MLP neurons of a small language model. Each row is named by its layer, matrix (up: input weights) and neuron, and shows model dimensions 0-255. Each number is 500 + 25 x the weight over its row's rms, rounded and kept within 0 to 999. Numbers have three digits each.
After each neuron's rows, "fires on" lists the tokens most often at its 100 highest values on Wikipedia text that the model never trained on.

L3.up47:520519496523448509475555462510522488516499518485488510476482537512518464506527474525511504528482489436506567490484529523505548501445469530456502512538497485474502529521500499527462484478514476516498525505525494510479446487497461512495528508505511477513548487497473525517508501483486501496511497518477480539496505488514466502467476516513502432492493527457516488518509523528471497492510498475539482463459452504505510494457497521471546477506554506500507500492486515547498512506503501561527488475456517505516473520485493506513521496501502509419485529532456538498518505511470518486516509487514479488518447500518502496455487542513495505476497485483456500457489524509512526529485531494508499521501494484492511572480457510482476452529549497520528523490519502500524521553465533
fires on: " |", ".", " 1", " US", " 26", " 25"

L3.up899:496465502462438491482492496519464526530522468503524490544479494552484465484584537512521500480478497488516486498490545483526465483510479519541496521477476513498477494514505469541517514519469501493542520477480530516509453472493497497495495495516514513456534477508541536480474486474546450507437460497509515500490572493495496515456513484487515490487495449521537531449506480508496489480477504545508547512500488521471513459503500551490516495495484488481510471515516490515487460514480533492504527505464514513491477472467491503541485510499544485480546516498451487496534496500478492460517484462483522495468516500504533486527478488545556527484528471481511547505494544477515556530487464513495519501459510464468484484512479516508498529500494486530515517508498479484501521505498514
fires on: " by", " The"

L3.up261:513455511492506469523440480509511532463532500493488527547506474508522517516489530504472464500512493540485512533495528526470504527458529520480504490459493444462481477506517512487469514444509473500523526483426507548478536496475501488459499521494510525523546491481538506471510464455536504484501495499497511489544489497492523571478542512492493487478503476474499449464569508480463493526524465501475514518461474583526515483478522527539523475538487469505446512545493529505500492497489538476514509523505525482488499451491503510511488512546501481471473505509503490499493525485488470515501504514490511521498497506488542520530513487488490498495520506460509563499470509505508507537517519472488484516504522490510493489445507503485511490536508477519502532467488453478511537484511495
fires on: " by", " not", "|---|---|", " County"

L3.up687:467521524507524489527496548505487463464504499515488515509507502497500503461492505539520504500462524461484497474493522469494512517488535498481524508546491497468504511471480446476530525507544524464511523485469542475507507483476518454494525449461511476519531520486510472508446485538484493515479496503517511513490502521531528479493496525516509511497505494527512498495525494484484515525515479480479492490492450520513428454472486508548496508533477458538521500524497460520504493492497500484519451432484489511503534496494533508507486511500512532465488539531516480447510504499535525522485477493528535467487518467504467533498466484548492526505561487486488488467520476525484565472523515482428476510512543529527521476461526484516466531503469475493499490485557508444505488488482484
fires on: ",", "\",", "),", ";"

L3.up724:514495524474485579515540526495493521514479470458512458448527515528512484518502505483503468486558523512467525455502554487472513520491516456478466509475492514477482516458461513500518511479489472510497546511477564492486452477466519513480531490546487515531523490571498501517484520472475513494469504506462521465487535553525495549515481482474507496479545502508505446505491500493493517496469519511545497539521468476500505462465509476486500513536497487523531520507524545496484484489520528471501517502538490502517463479469508505450485551473490495513505519453509486514466507449498508478515513535521527506539509486520494479459468508471515464495518510484494531497499483483509507512546481470458491497500506491528516490483491501476488504509557526522483491503480524449454491507493508
fires on: " =", " also", " born", ",", "="

L3.up32:481460539474501531523542527474505505541523505524511502541556502498488502496516521514514516468503481505511517491496526530540535520503474508498478469550482479491530552496528560500527499509463498471487526497500484508464509523452452473496481509510532498546489525483480508505477531508448499527513505513539527528488490492491470537544495482512448514496468511458512497500539514466467545460598499477505491507471490485517502481463537501490491520516547500548480502533491541528532512508494494528486507541454508486502510471493461467506483511501499507520526492511545488469484494476465485504513568454516486539513489440520517501481489510489522511534486474508489512527498515510500490484471506525512496478503491516478485495467480519525502545481567487498477493528513521500534472486523487
fires on: " L", " H", " C"

L3.up594:483494469487520450512470491546482487518478457525472516498516498487481527500500521534464536520528483520509527513494486493546460461483518482508515498511493474502518501463500517539468513510478501488491498517524526517468517539471512530523503508518515500467503512462510495492540499512524518487532501472510505455505490552507524530454446466517488525491474542472528458495526510520548500536473498480524485527527495473478515460544537524477498506482532505474533482485523511467527517460501502506444497513457487486516515471447487475471497525490523526510489479496514461540525507506473490485518530519533476497539491491475510508457576462524446463544479547515512480501516487546508506508480471510514540496488489484513493543502505485533513475534499516519542498500479461528532481476568506
fires on: " to", ",", " one", " of", " critics"

L3.up488:517503512521478490496524463516478506483523519489544521496505514536482553533534512444537510524519480536495522540480471512519486505500523518513497516515466472493465479498533481527479564525504511493525492499488486510476489525522499489477509525523460529475507485463531536494468508455532472543508489493513489505524541498512492497474524464505437464503494499456510527516520522468484459465498486485500540481482496516491524469505489510492524516554505495523490487526490470514537492502507452489509505538528508518503513468467522491510538537529531445464545504457499486522516475538484478472541500469517502498507526493512491480485473476490539468501471466517539505449503528512487511506505457496499480482539443500478489459546504493543453479485536549466475499462526538530456488511502511
fires on: ".", " of", " Saint", " to", " by"

L3.up368:502471505499509523479521503527516522487511504486518536501525500484517479496513513490463482478539489517503493535482463454532487545487533535503491488536508523509493472529504558469529531510520516481488458486471504503483483474506502490508547553568506530529457490520467507491506470527465506525499504523513501505486505537530497490480510479495472461479492511503583468544492508497497506475513513513497463560488498483452497459482503513487476508501471493465480496503498465513490518476472558505513524497470485494485557465515521487488469484545490504512497487433533499529506473487516469471512479540488519552520488471480525455509498515524516508541496492499511533508457532486521474466520522470471537462527486501525525523536513517474533489519560561497503505490475541479503496476463479
fires on: "'s", "s", " whose", "'"

L3.up921:449478518521535519514528549496496519509531480457459469513522487508543481484472474518485479478506505468507512517459547514493461490487533474485516546509502530559491476464481517460503441516488488498465514484522498479521522524528503504531543492494518508502527510543511529516478505493484504514468485555522535523497470483487515489543493453487486501477512451494490486506528513494523502502480490499530525532490469509487458537496497501501498506575508485503512506531455512471472528485529481459502450495533532479519489482496476486473501489515501544452488523494491524487480483542487546467458486478516520504464469514487468481489531514545534543475493511460508486508501511486481499465505502474536442499483505513460484510478578485503520491467467485519518484507470450524517509477501494
fires on: " to", " of", " and", "p", ","

L3.up902:449486527499482523458509476488460527478492502479518504449550468519511498500474534527534525521468536476520511512535497518482460466444494502530494424510487508503514433490493524468495536469516490483537493482474548494472498466499497514489494505522517449502471484483477537499518481483524484489495532491479528464451495522526460557510508513455472496532504485543446531493527498515490486459512493501525514490473534479508496522489494541493453501488492485512508486509507557482469506521519499509544461489537487494521481516506541466509485507497488479492466487498484532479484535503480521502516497502509488535511513487465464510533521512480495506491537448511504489539494465515498559505474473496496533503508512493478549446522473515463554507508560509512495524487490530503501462485514497
fires on: " ==", " years", " ===", " and", " months", "=="

L3.up754:478491497551460490518454475493518467499515501446491482493500507526489512458486485486511462493502525518530504516540515503533516503494473495554453460502488487510447509504480505504485510505500463529494455512523496516462544507516504492494475499517507462526499498506497522462535492477506484524503487518525479488508512493508516471495522521480519504548465477482480426516551511546498515471484498526503482479520486508540490514518459505468441453500526503481492490473512502514499480544526505502530573550507470488484447534451483520479441518494471516527542527511533523496518498525516455504499517491499489509494484509530484526456516516468489511553512534525489501533531480472532550497497481501533489486446485486480502560500484499500479488480526513536535531497536491459484529479490474
fires on: " to", " as", " with", "-", " –"

L3.up667:520457451488509513499532495496542475498425485504476477521480476492497533500481473542538516489531499497481513509521483442497516480504476498479482521507505490500520470526523510476462492481542501487493499489432527511482542521529493489493519462489541526514486525541525488519513516499509543467496540497503499484508499504451542487508483543512495500468517532495538523508512532510566488531518472472538461512516490465521508501506475492508490425494443472489479504509502518491493466526506526498538465467508488544478522511516517510462499471561451537471482518517480553462528489497476509512504509514504463496479520524502506509484518525465526488509490462511484501488515495522495493462518436478511519451498503559515525479500500529490523521537512481508493499489481523478449494500448498
fires on: "."

L3.up708:518464447530464533506492543507488462516519495462472459479534486503504492455491484468508481495518521475524510529522551512506516473517500501508519530483488541490503532533467498486478492484532511498468529526522488510483516478529538490489435522488447428554508512486487554477436479534526572466464504496521495478518492495498484466522483497490522464528471512462525526484558524464478450473496494495519496482511458498496514500530496497505542498517488487493463501509531508502497483485538507515483522538503502524454509478490492502477485523503526472489488504512474501502488500479513547502514486487528505510464500513482473459498470559556464497491461513532492495532496544511528502524504524465489505483513504548471531533509512507524464486495516519532502511510481501491500494507443465
fires on: " as", " |", " 1", " 2", " with", " 3"

L3.up78:496481507489506516463491514533513516496514514453503455504482514517505514447453546487522528507467508508469489535507507541492515539507527499514465488511447522497570511528485517511482519511519488490500569531543523497498491498486487462495533490537498514499554463468542482510558484510506489526487473506514473522476526435489516522527479505513471476485502461519525514467499521500488554477471521503476514469512478530497476522507523474481522505515495499509522500492518450507468523510454518507501509494505531495508478475474473508469468523540514485519463425515499495485500524498545491495468517464478528521494501516484463399498513468515498496509516480507482493483513523471479515503512443487569501490523507544487520513539546522494522478499473508515491482490515474499485510504504462
fires on: " in", "'s", "'", "7", " spiritual"

L3.up6:495505483522520497483500522508494543496494477504477493481524512488523501487492551512511527518522506508437449484465494483493504492482518497507513487503483490471531517479482510516478493502471491494535491518505530496513489545494519501505488542477437462476523507532538539511483482490450507499516513557528484491509491530532492546498491430516470524515523482521551476501532530502547517502506511495474499451505489470459534488494543507495506504499470480470539486506475470521483544480546483518515485488516504494541531497490505541494493540490544515494542495517529495519487532485415480504511495513502506530537459525474523485485460444521469468507468526493538494499471480475535461490522465497516531499493483518490477507505509507495510453477495468458511482472499498527471517456534417
fires on: " of", " to", " following", "ly", " most"

L3.up323:481472471478482504514528463495523516487544500510548530496504502474493538494496490518532505477555523503492560493512513500510515502510524517486537508516489503504468484487510481513506499470503477525570500489482506492517481493496454484462509523495485492543523444502442475493477486492475536506501526500506494524532499547536504497513527492504500527504558510497514484521498505487473532514579449480492529456488441553455516480517510468477524511545509462476551517489504503525530512472481475500497451519514511519518479478486493483511517497498489489469499548518531501527509506483493454518504504512471521497499536469573533511492485510535535499502543505486498537491499494528505527523519499515460481487533542494490488496486495525487518431459549482505516497494503495487536438517499454
fires on: ",", "-", " of", " played", " |", " the"

L3.up714:490523485511509506488464501500531545512476502473496520516506526468526469499509514527526458518497486506494542506537521493488470537439483486495492515487521465516526514518471481482467508521460458466501512474493501485505525513490500505515519517459483460507513496524493496483478525487498510477445534421491513483520521513426490513472454491502505454448555491477511498484533560474531478480490496521499502521499517481522489477516519521540465447516508536498548504520514502550470523480529516525495497514508517505459479483487550518485481467486533536548495521480460508456546490472538484543485500524455498500499477456464538512495464539472496509523512505504519501517532535514491546488507488532487495497523537502498492502528540518526497472470475484513502494528493529523479525549495483
fires on: ".", "/", " No", " War"

L3.up456:500490556476472543540475517514505513522501535504468476480521499515484514466521540484512510518499448441532501507512536477556529517497555488499507501525483466459496504533457516504502496516494490485480464495518499519518489467523486511497523467468493485469457529465549536471483495479486509519557488526534515507536538458504530455489521493514465503472478538454523465518519477528516541423492523515503459530539471497503510477512475506473537491509448530520481451495508508483501517492504500503484491555488541498494511484484452470499510495493480475482509497527480520533514492498449489550488545517560528468479491498529464527501500507536473524510519477519508508514514518507542489535489491516522519518511537502548478522519517486510513475492516483507474536501526505511513514485520495
fires on: ";", " (", ".", " from", ":"

L3.up143:480480505465462466436501528530523468528495509496529493522500515534463543516553523543517543492522471517498504517493520485499522502476513522477479468497498485528489508535500514495516534549477480451502502537471534457492491481471449514487567488510538475486512470464447504494473494514514514491476504483519513500532504512519533507523487432530495480513460498506490506492463475529466495479509508496514494527524506488515470528485491512489538500532533486527471514507519515523492504499513515468533500448540506483485513505468468503490499486490547510513494552438486495479549502478517483524484518510545518494469530467522510456527471472509514495465502480517490532470501538496427457492504503510508548485498514505528485515471484497462487477491505465453486462513465507479552519527512502
fires on: "S", " v", " Jr", "m", " al", " Dr"

L3.up1:520496516481499486488510520541518499507503532487450515505471538461523502460467478516523520474490466474470500470488509509542541482516454486459552491537506511479470527533492501478507524509476458528518481505479539499519508475460467519526522448541505509521498483519484517493489487503512486482502471471504532483499476516488535493497496452504529470501454505504476497518525475542499506510516474447525500520504503512471450534511523467466490533470513482483516517475494483520508535493494499497541474474541478552513488503511506496520505504494460502551523490559495514533458495506524534535513525510456493471491534468481476465465471515520515525510480486556486529525537535501526472496472480504471522459542522485492518525499472465479511463500557495480543501506493511490509558449541499
fires on: ".", " football", "\n", "\"", " on"

L3.up5:503455514547487486522503507511519503516507474549515468560525520488526490426498497525523537522486492513515482473488538490557502498526505539481465552467482532552531507517490491526509466477499464520499538508519538511549543528500473459487477526487489507537508504507481530477493511501485518479494499518486514502499491570515536475516549487526496519472492504524507503516527491509512538492478524531473505433486568532497491518488501456451507478494490519444512494505545463530517498504473474528484525477504478518490463485491495525477489511509517517472512534503483537481484542514489483477503461478497482507464475499499479510483517474534539459463502492469527473546471496492468519473514530538520478476512509523480470513522492489535521512523526477509522489527520484514467503549500484
fires on: " as", " with", " for", " at", " in", " terms"

L3.up706:490483500504480497482483512499468520467473491492478482487513489502519449494524485515521511496493495430495488496440516494466481470468458552477487497503498473474517502510488439523492509527520476510502501468497497499459485478515485489473523488524537526521542527486488508517477480529507484472488521434492527449477503486481517519513481459503477495487530519523466462502503517483519525448504471480487514508520517556497502493467468473521498510471529474461483513494515518475498495499415535495514505487505534515492500504533518510497502462492487464499517490514459529527501511513508516517527514444510529489492527488491551503468474468452471506544553427499469486498507476458534508520526484522479532479484520496486493514487482495533492544528515533409484490516471528480531510533502492
fires on: "===", "\n", ";", "==", " ==="

L3.up276:485503510459474497503500528496473525469494511483471496465437510470481504529480506501501508506507504539520493462470554491487502495507471498501463538567573530497470504519485477469493546473485538452476526493500527503514449482503497531496514449504486482493471503506514522489492516506475502489490461482470458545495520486447543497497479520490498455506467453466459548549501474486500492513537541487492504489474535526552503522508497526492410514506493514478476467495507502552548461463471525498491509510490522470465473488505501513523510478531537477460536499503504528564493497486530487519492515483474503511506507515508483488481535526510549492512494475491508500491457496516516492496533514531512448528488475498455513498527480519494509530493496504528494491494475504486517535509516520
fires on: " to", "b", "umb", " of", " for", "sh"

L3.up515:488481503491463520492526562480482536464492496505458462515494478520514460520527490517488515496523514520524500522511483524523507537438496523522528519501529480457520520498502523484507545507480534516532513478547474498502480466499492521516494519522504533514509517484489495507462495558476479584466531499478498500491502503515510540481473452480495497519504540472485511490459473517509515432542500565476513478478534524479504467478506528570517482520457483517516468536494509510494478452500468534462481495490489482498500502498481474504469502525519470506508511480463486540533488518541522473519510517525510500491544496475492469506532493497502474550508520534481484495530516510568548498494498507473534475529512498473519495493490505539482460466488458463535481502517493497541496510508483
fires on: " of", " in", "22", ","

L3.up861:492473478505521520492478479490506499488479518477484522536493488512517496487536508497551492489515505472506487547465529504525444512498494483454542501504510502464515506464490485499508564462473508491526480500482506505485469455471525520503467504497510422485487536468521494483507493517494465515461536484501492502472517515474522446469489507503484470486486515478478508483486484525492499490501509536496513478506439544512460486510482519505537465501491447482505480497512501490511541501482518492529514504452513514495494498482483490518479499501442463522470472521504515488503521505527483466479496502505524546473450472528488487542511482562532534527532520539507515524513509487522511540492465481501572554516525481574484508480520507568465488544487524535491511485508486544468534482492479
fires on: "\"", ")", "}", "%", ")\"", "ik"

L3.up534:499507557503494522478480480525523516508518482494487489502506502519460444464526464474507461502510535522548508466539519489519540481529535523521502533529469526499525488517497508481520502502483504500513463522487526501500530505496513482498496516513497449466462507532505518488509529498510523528520480467521487553481488569474524535541539498485546515507443527513516531505512488480460494477493559491540476467512466443486464470500480467533513451437510511500491508485512521503467478478530493491495523542531496512517492489458524519491445513496499513525486501518449530483512466510492490511488458489482526440494509486511449489462550498521528507448491497478473491505507515499500487530546509539502508500450496486481486505535485492510485510492553501466500505523526497514452502479499520
fires on: " with", " where", " for", ",", "\n", " which"

L3.up590:530471473451485474490493495492529504535518493459512531473513507535461474490528488508500485501529517476473486459481529469508522497533497493505465466479526539514517514546448520497487481476501486451471491516472487486503504492488474495492530519534494483479484520485471533518506532516496543512458491541471526503475498490484511575508515498567493481519476472524508525523493489504518530496484503464469480560505515504520496545507492470489455518514521479523469515471518551474475503509504473549510530470480489511494496486487456492487520500544490535546525518461472477458499492485489474501526550515558504480507522491489504508501484469515489521482452488500515526500456479432456473538510495485486507455494515516537481481471465484501494543540484488502457484494512520458475475507470467
fires on: "===", "S", "====", "m", ")===", ":"

L3.up461:513524475436517508501499463495491490483494508517475508497489489505510470490487504469504515497491487472464511483507524426513526451467526517470536521502547496530514527497492491507463474477491546486530468496517540510526470556462486490519516464467480504436484504521511472532533512476468523463455504451476517467512509556464517472465509514488465497449488525520497447520536502522483508520544479497488483536470533484495494520473508479505529490475466504506523487501545513455480502522488496488475448523517515514441534498487537482468514501487523483526511502491515480492500474497491501531467503487508499499472533448504479521511527495469540476521472482465492513497500485481497473516463476451518483471517487518550524523497529503503524507480454543529463481505521514505465530514469534
fires on: ")", "\"", ".", ".)"

L3.up522:501464490486493504501474485514493537470550505499458507482522544530500494520488511521517498489478528523495540512509494495543531484440505499473508531531555517515518508523501503507520459514500548491549477524482494472510496563479484527530519499546526523503524472529481501549497514485498485523471480444505522521486496491501519481436500457493501500476497507501484478514513452490490547447553498495524486486509553523495491539493476473526487496489454471505518512477472500487501527514524515511517476540525513450466511552459511472507520549463461518518525492483502500575494483476561468466478523527489531516481525492491510489498487457480504506478466521471502468530537485475472506518478517481500480498501506499517497502478497524475529526496534507510478500514460480493450530470509543
fires on: "\"", " only", ")", "."

L3.up31:503487500484519502483488480533512477488516468481547514527514505527508483547555524528508528502487529496500487486486533493498477518499542503520481487525496447507532516513506499522531509483501515522516510505441510534507549503504520469491513531510491506495504446539493517489466481543500538479512524499503516472527476524483500480507508528510471477507487504500534506490502468514452523503505512527505489511500469507490520471526462495488499501513528462450541506513460485517532488481485505481495447506528513528520537563508497488531489474474508523519469482489496461461479585525503506483525530477520460511481465491485487507498505509490488493473522495444491462542516486544509522478510526537482506462472496456491485500450494549476512514539545515463504488495491471399453472518483455
fires on: " of", "\"", " in", " album", " |", " on"

L3.up469:506443498529524522497482495500538521488509503495504483501478488463475468502514537473522506492525527536496472500491502445466501482487480491505510524546496502490526456458498527470498510488452503523506487507535499531525495514476504486478544484542487468497529536494526492545511529512489519537446490497483538526516486515479562495516498537485499481527507497486480441485505565477525512511466483488514555450451505511458483520531478498493503497498493481491506477474536502504544505499523501524499540540476478480495476475470425507489513507487535490470536549500512522544497502472493474494527539495514524477490516484505545501484547505528518530460532489447486509533473516500538501488509468457469463521472518486491501509485469438496489507495527519458527490499486465459496497473519513
fires on: " to", ":", " not", " for"

L3.up343:514465466436526488472509493487526505496457458524467508448479514458523524513522510488533482504512533488450474466527484511477506469547518491474488499516503487478441537459496464469472508544527509522522491496496504505516491491502462522514489448475500519475499468488489511474510442520488513533516510489533490467537545480498509481484521533479449489500475526501481500503505526501497517473527552494520440532531534537537455463495493495498525451500476529532489484528502536492514536497509515503504500516480477491489479521483490453464512509523515547477496479497474508555559494504524507518526491483509487502506514520524526479476530534521543521484496496536471536463479501503477490500463481538522485515498477485518484506497521459496513519489477453554470486471521517477511526491513454
fires on: ":", ";", " sent", ",", " from", " 67"

L3.up373:511478485450491487494439481493502508482552459519470482533502530516507491519515483475514534501491497497520516522483538508531536540473488470512494489478503522505494475501488469484452476512468510504537507469492561461451497516470524480486463523557514494499497526493483501518512509521500528542448571510470539487495505481541529488448482513497522502506476518500504538457521487498511468492501517517529502522489527483474513491520475545556513499463493460502480498455500476485478495507491489519510507509502493539471486519522489520524414529487502488508557473516505508486550458511526492514521493498509440509467515499511535473488513501488514530529452466476493485532508450457489486488500465494532489511504527536476473485536506507516495548529529518510499501487519511515448501546500499
fires on: " had", " have", " has", " with"

L3.up80:532506509490504457513491524512511503499510480508511453499485482505512452500507530449545499509511436480515473507460486517513468523498496506449524518521458467535504470513490504500494515502482484496503457522518505496529536522514485518480490474532539500501496465515528499496491510490429484505492544513492541526496486516488516498495495470523479529520528516483532463520513514517576511464473493486484495467478503551470475525501494506543512500518527538457485484528535490541502467466439538537479542496505486480488473524483467485505489517510516483431529470517472512476492449466502501488485446504522480519498499532500509485444505489488535521506529520534479514494473519471456455484524460463484483488462506510474486553504494510469541514489478500527489520487470537543481481513503501
fires on: " not", "\n", " to", " be", "-"

L3.up884:490519534519446544462475547511487548497496464471484438502502477503497443490495510494498515534524530509496552468490512446516462463461503482449508489501503522477480542480481537520489517480467519533526501474512499505505468506483501558494519491513452535525507513511466513538508462563490504517442495530470481514474499550510509543485471464470516476511471525521481555526487508484533533509526496498510465549475470506492484476481542499511492475517503489467510506506458518535478528500512484541446475461506516548481481474489510501472489504512474480475516524491492478510489501471467528479483499525511515547485508508470516464500500549467528511484491539524497488487502481476487517525499522532499497517494483486510468485509486515524439491505516478539518512537496493506520522495528497
fires on: ",", "),"

L3.up403:556441446466508454483467483528477494498515497500514489556512497514500473468541533489473510507494519505528486514482548534496500524490527538539478537488522494519490511468479532520489485451551499451490506508527528472511505519489497494472485524515499515518503457523469473493533479550507495497502483519508522493480505485507485511521532508493525490513477488512531496540514460494522506514490517469525493499490469495507511543495485497532552523523488522472528491467471489508484470463486497513532499463546474479503526485511524511505498508496538492530477542415515478483473484474478487528497495508492470539478530494505518497494510469530456516522502460518504481556485515466464510552576538476526507457491498525541483498524499522470488526504470486492487520481483481493473473465448535
fires on: "'s", " not", " Platinum", "'"

L3.up208:481450508485489471473488451542505482530547490568499517516502544507490526518497502474498516539509451524526522529515503472499514471493450455479529442532497492490482474505533496510548495520491481485507490491483502477504509551492465494469516472505551484513517521461524515535524513502489515474488498530492483513528543531487504466538508488531499504462512497508517505477510551523492534493495498512487532534502460523541462534476502531462500489511505490538503457537468487510480478534530476510533519517479485498500485537498432489522510487493496473501520523512514510480516473503502440511499544478521528486483529481521465536491460481513504499533510561513524533492503590493534518494482519518502505474507480546483511494495495466472469468476493487494519511478475472518514489540473478
fires on: " c", " C", " for", " to", " after", "|"

L3.up977:525496512471483517490525511508488559519499507513456476502525493526490512511496515479545536528492526528498480519512538477537514506486507480524470505517535509499503473495484454486472519489489512493522450492470515501508488469520539509521482467486510504474496524498539490473496532481483506536479479501518486482494513516507585488534504477495509501509508503525468506510483497463501517462480511516497502543492452530519502439506471501563481487511470476505482491491485456504542508498480510473464496501537517481505492491473510443514491508477473517521563528489540494518506513461505510520491482477495487556581475499532496467483474527516528526471482470471467525474527508512529509455456542542454485509495471457478543489505471543521500513536538490475460486533543500488485547489534513
fires on: " in", " at", " of", ","

L3.up1000:504481501545505561465540491506468508453464549525505487520520530473467473498482511489505527480520533474514481460508505497525524497467441503486492465525491529518504466454533507443501522492500487514490475514516496486490519514502471492532486481471483563467491487501463526534510512504483498568499502521483439514539526539512516492498490507503489450519492451502500485495489464537494505449523539509497462509524491566494482470471544521493535501538524476494494528528518499525528503488447484530499506489489513501500487556507484479490496501483484481517547506531482502472497495546516503506484525523485516515547500497488453451541523502516537528501434500505511519509483481486519519491486518519524472518516509496479445499532509509514491505461520503487504496467488466525518556535477504
fires on: " of", " in", " to", "uch", " the"

L3.up895:512493507456483459506461507490506503535523524503449506513480511502432468487526471548477482519527512522479510491498538513525522478472511473513515460515485502514501480486515529538530485494513523490482465484539550537518509529483461534595470502493510480474533554526515545540490476470494519507504497470476464496487485490522471491500484431497493543538525495457457487495510492527528512535466482556498484542519544477435485508479510524485520528508493504522488495510502469470461522468480498490471505502531519496503497503472515500473493498503512478551469496499490469542491467504499473490505482542531453528497490481503529478511536513514507485491485509518513530495521492518531541556526500545528550491494471489485517493505469534525506485501515482521474479517482509523480481495500491
fires on: ",", " that", " when", " because", " if"

L3.up229:476487497470484514458490487500520521529515508475493493486483492504521458529482493510457506530534507533476531505476529464513516451487483459513525479499550503496464504468495524493461486492464495537539472506503506525475471493495530559493526480500463508541510523529499498528479504485501535490483562523431509491521483555491517527524488460474501508539437539479518550511505501490530462488473468497510435525472484483467517482494507522520490472517499509479476518518523511466491523493497486495471501485548483539517499494486517503413493493493510507516497498457466497502530501522472473508508495487497508537532483468470502493456493495432519436476450546492492546498498520503475520504479486525495520473491491504500477487514522534509527514502564511513503484545480489481506494501520490
fires on: ",", "),"

L3.up135:529478452507480507503502510537506544501445524492493517461528536501483533515494512530472515488497526496507500497480498505556496509458516489485496554510503452487512488530512535476466514503493458481533547519555456456503466498513489491506536489505502505492483468471537512508507531488505529502494527501485493504489555509533465508468520512427502469534496505479500491529468521469517450482474535515474511521535482545468485485490520503518495509502475487491504451502492532489549514504477530510474543500533523451499512508488500496506493508562523478494507487489493494554477481501529485507510557516511497490519498478518493500535479525520543491505520496502533490513478485534516496489484477500456519518478500476466548505519527506519550512448547547530465524487559543494463519528502467
fires on: " of", " to", " in"

L3.up23:526464493524506467479469527496518534483481555486481494536508476483443488479513501450544520516459528516507493536527490472554436522546498497487527481516479504496494491510551481513478494502491498473501535489552491496489513492499495504485537478542530551508565511483493457498535497527507462553508474497516524476471506519525471464486519501495481455459505535538475494512486522492453567484500505470452489492530478523509458508500513483508535490511487566461476460470483467476443505470486521472499533483520485512530479433498511506508503556490519471483506506501477484503474507544528479511486529454516507502504478498504494473524493492488488516513537466519527494484488504502549518488533518528514494510499506506505516494502505480500447478504492517517510519498515471519503499483524459
fires on: " in", " to", " King"

L3.up140:450460455509534507515492480505498498481504499468531535506543498496502484536484515475524499517458500498466529501516494482506478489483501537525504489515495468463504497482454467470511472536514478504467521526449510506528509500501461458485491501476510517531508537477464490551522534489525536533523484521476500516524475536465526513504499510467457497534470478506525469486503517493474512503515470486487497544469478517522529522485492513501457529489503512498514526540478501479511471490527485543557440545481471507501477534536526521499499468541519466521488536524476461474522526515530482460494529497504527493488511514482537481528493488488498506540514494459491504489462480505506533493477479499513520506554481523540460476465438473487536558481497509510499475496514502427492552525501476
fires on: "===", " ===", "==", "===="

L3.up434:505516526487551497494489454459477510473492514514542557537507496518510477521468512529496514495509507497501543500476489454519509517481512501498477511521498517500480518480460506499501436476513494533497514542494496514514475498486491512519530444494528514499534581547524481534483525512506512523497528469490541500508494522496524515483484521499522541544506474492547524503562521513498506503543477481500455537502507487530480522491539523546529496491455484484513509508508517487521509507454510516526489506508505530490540499522509534498494512532500559489515539490490490494466503519512512520469466466516471538485506514528471529465476510515524508474481516477464488474509483479523501456485480477492502413464557534506497463517487520522522527508502530508518533543487497429454502502509506
fires on: ",", " both", ":", "),"

L3.up573:500535443514547487520495533497469510535499512498499518497497539506504526494520474536502503482506487453519473444445506469519500523502537491500514511545472495515498522519526528479512509495499498526499560479482500512506474483510472563501518531512492497490475480514490542530499514496468537512509509498489508511513579497472524510514500495517513469479526470465535513512506487474511483516472519507572526507532475540499474509494463498472489467497502487493504521510536453526496502523437498485492473468488477503517534501532543494488503474509550492480484507505475543488473496499535498485522489499496538517500446528540477537496480473518492514531556462505469476504486522564504507521487527484458496486477518518493477471493511469455481494499538487512522488468545458541464529487558474
fires on: ".", " part", " m"